python train.py --intermediate_size=1024 --vocab_size=8192 --hidden_act="quick_gelu" --norm_place="pre" --norm_eps=1e-06 --init_std_o=0.0 --learning_rate=0.00147 --beta1=0.95 --beta2=0.99 --lr_head=0.00633 --decay_shape="linear" --batch_tokens=32768 --train_tokens=447200000
MLP neurons of a small language model. Each row is named by its layer, matrix (down: output weights) and neuron, and shows model dimensions 48-175. Each number is 128 + 24 x the weight over its row's rms, rounded and kept within 0 to 255.
Before each neuron's rows, "raises" lists the tokens whose logits its output raises most directly, leaving later layers aside.

raises: "e.", "es:", "ft", "ure,", "es."
L4.down825 [ 74 119  83 116 132 159  96 101 110 117 107 134 119  93 101 131  81 159 132 142 112 111 161 122 106  87 182 110 156 153 105 136 133 153 127 142 109 132 137 114 101 132  64 117 138  66 130 109 145  67 144 110  56 133 133  90 150 119 128  61 113 138 129 131 130 133 126 128  90 146 106 103 127 113 117 187 113 109  84 101 103 137 117 119 166 121 170 112 134 122 133 172 118 132 112 134  90 164 167 109 107 122 106 133 137 127 116 161 162  97 142 116 154 125 130 132 119 141 128 108 121 132 119 166 123 123 120 162]

raises: "m.", "m,", " year.", "isted", "ights"
L5.down881 [119  94 118 139 126 129 122 143 108 146 140 115 130 135 116 108 164 122 134  90 131 119  92 139 149 143 116  61  78 112 140 110  74 113 112 167 121 128 138 194 111  85 119 102 158  87 128 123 122 132  76 139  60  86 125  92 130 114 137 108 131 174 138 115 118 128 119 153 145 187 144 153 142 151  92 167 107 137 130 114 173 110 138 124 148 149 110 142 122 165 109 137 147 135 106  99 112 121 157 137 109 123 116 144 120 136  99 107 157 147 150 126 134  82 174 130 150 109 131 143 155 105 143 166 147 160 124 154]

raises: "y,", "y.", "ies,", "ies.", "ies"
L6.down278 [155 178 117 150 131 121 142 131 114 131 159 127 142 131 142 116  94 136 146 133 132 154 131  78 124 110 135 106 175 141 101 159 121 112 135 147 179  94 108 129 132 103 167  92 132 157 157 119 126  70 111 143 118 145 119 168 113  92 126 134  74 134 120 130 129 154 150 138  72 148 132 131 110 154 142 148 141 122 110 112 112 138 139 116 117 107 164 153 139 143 157 112 176 170 156  83 112 115 165 190 139 105 149 139 174 108 143 109 141 109 161  95 120 123 109 135 124 150 141  97 165 139 138 159 154 137 114 112]

raises: "rid", "ris", "L)", "ines", "ally"
L4.down189 [190 107 112 149  79 170 129 149 155 121  87  98 167 152  88 160 188 122 114 110  82 143 109 131 101 115 115 110 138 150 109  95 114 137 109 120 153 144 115 128 171 155 112 137 126 148 151  89 142 123 154 125 148 126 159 122 123  94 101 208 167 105 106 121 148 133 141 133 167 151 117 143 134  97  69 141 152 138 108 115 134 122  52 110  99 119 121  94 127 145  95 123 122 122 113 150 111 170 140 104 105 160 113 141 124 130 139 131 130 140 167 135 111  96  99 101 127 128 146 121 145 117 125 129 151 149 141 152]

raises: "s==", "s===", "eline", "lands", "ler"
L6.down396 [106 157 121 144  92 130 144 120 115 113 140 113 134 136 165 120 120 140 137  81 109 130 141 148 117 128 177  87 104 138  65 123 118 143 127 113 139 149 101 162  82 141 135 117 142 135 127 114 114 145  94  65 146 130 114 135 106 118 151 158 147 138 131 139 126 132 110 128 131 135 143 152 113 165 146 139 107 186 132 111 106 131 124  94  60 128 147  96 178 116 116 119 110 123 160 113 138 113 113  94 110 176 133 119 198 141  97  98 121 144 173 149 100 130 138 123 166 135 118  99 153 119 108 156 111 122 162 124]

raises: "ce", "ce,", "ially", "ell,", "el"
L6.down699 [108  88 142 145 140 114 155 111 147  87 136 116 140 112 143 151 162  88 150 124  86 150 115 127 143 141 139 146 138 111 144 134 127 121 158 137 155 126 126 114 120 109  89 101 112 174 102 111 117 134 107 154  93 139 116  99 102  89 151  99 124 148 122 101 126 187 135 132 135 167  96 150 133  91  95 116  77 133 120 101  85 150 125 138 145  85 156 158 126 124 145 130 131 129 124  98 127 111 140 194 175 107  98 142 143 132 116 115 109 127 128 131  89 129 111 167 165 132 144 119 116 125 117 141 137 127 143 161]

raises: "ly", "ly,", "ly.", "hood", "ities"
L6.down561 [156 121 120 121 133 135 176 136 107  90 113 127 121 148 169  88  89 111 161 136 138 155 134  92 126 154 118 102 133 127 137 140 161 145 134 137 144 138 159 118 129 110 100  84 101 160 145 125 123 148 138 142 102 130 156 132 149 132 117 228 141  76 146 146  78 124 160 169 115 107 136 137 129  83 156 110 157  88 128 131 125 131 130 111 128 142 143 125 134 133 162 110  95 124 165 103 120 120 112 122 121  98 171 112  93 133 114 124 121 138 159 114 153 133 135 100 117 141 141 137 123 160 131 159 119 108 107  98]

raises: "ly", "ly.", "ly,", "rated", "cial"
L4.down280 [129 109 152 155  97 128 167 114  91  96 146 147 137  96  96 143 147 139 117 167 122 154 148 119 125 110  98 149 161 133 110 117 103 110 131 136 149  88 154 129 156 131 147 120 124  95 119 120 113 146 138  94 125 107  94 132 127 132  96  88  93 112 159 128 149 107 129 118 142 119 128 126 187 132 128 134  92 143 151 125 114 157 122 145 135 130 176 124 170  92 136 153 142 145  81  72  83 165 156 101 126 139 134 126 132 131 139  76 124 140 130 160 109 100 124  99 121 115 134  92 141 125  89 104  81 123 112 120]

raises: "back", "own", "less", "over", "track"
L6.down357 [147 157 145 128 133 151 126 117 103 136 152 136 143 100 124 156 155  81 145 153 101  77 131 137 129 122  99 127 146 156 150  95 125 156 119 122 178 135 116 124  93 146 109 145 127 127 151  87 151 109 123 136 122 129 143  72 125 169 137 166  98  80 132 135 128 118 150 135 146  99 125  80 115 129  77 162 171 124 146 121 113  89  56 102 184 115 110 110 118 130 124 131 168 161 113 161 139  95 139  72 133 119 128 113 138 151 120  89 127 120 133 100 154  94  92 140 100  84 154 121 101 111 111 128 126 154 112  94]

raises: "ating", "ated", "ation,", "ation.", "ation"
L6.down552 [144 172 172 111 145 142 126 185 105 171 127 140 116 133 132 130  90 145 133 123 157 146 145 144 160  95 102 140 146 159 138 116 126  81 110 161 111 106  89 120 139 113 103 154 115 121 117 121 137 128  92 141 116 168 127 172 108 148 123 120 161 140 119 141 125 154  97 119 151 113 139 138  72 115 107 127 123 101 156 169 128 121 119  95  93  95 145 130 117 112 141 115 151 135 108 106 111 141 147 158 129 148 104 149 133 116 112 134 129 150 146  99 136 136 144 127 111 137 138 131 140  78 156 150 103 104 105 107]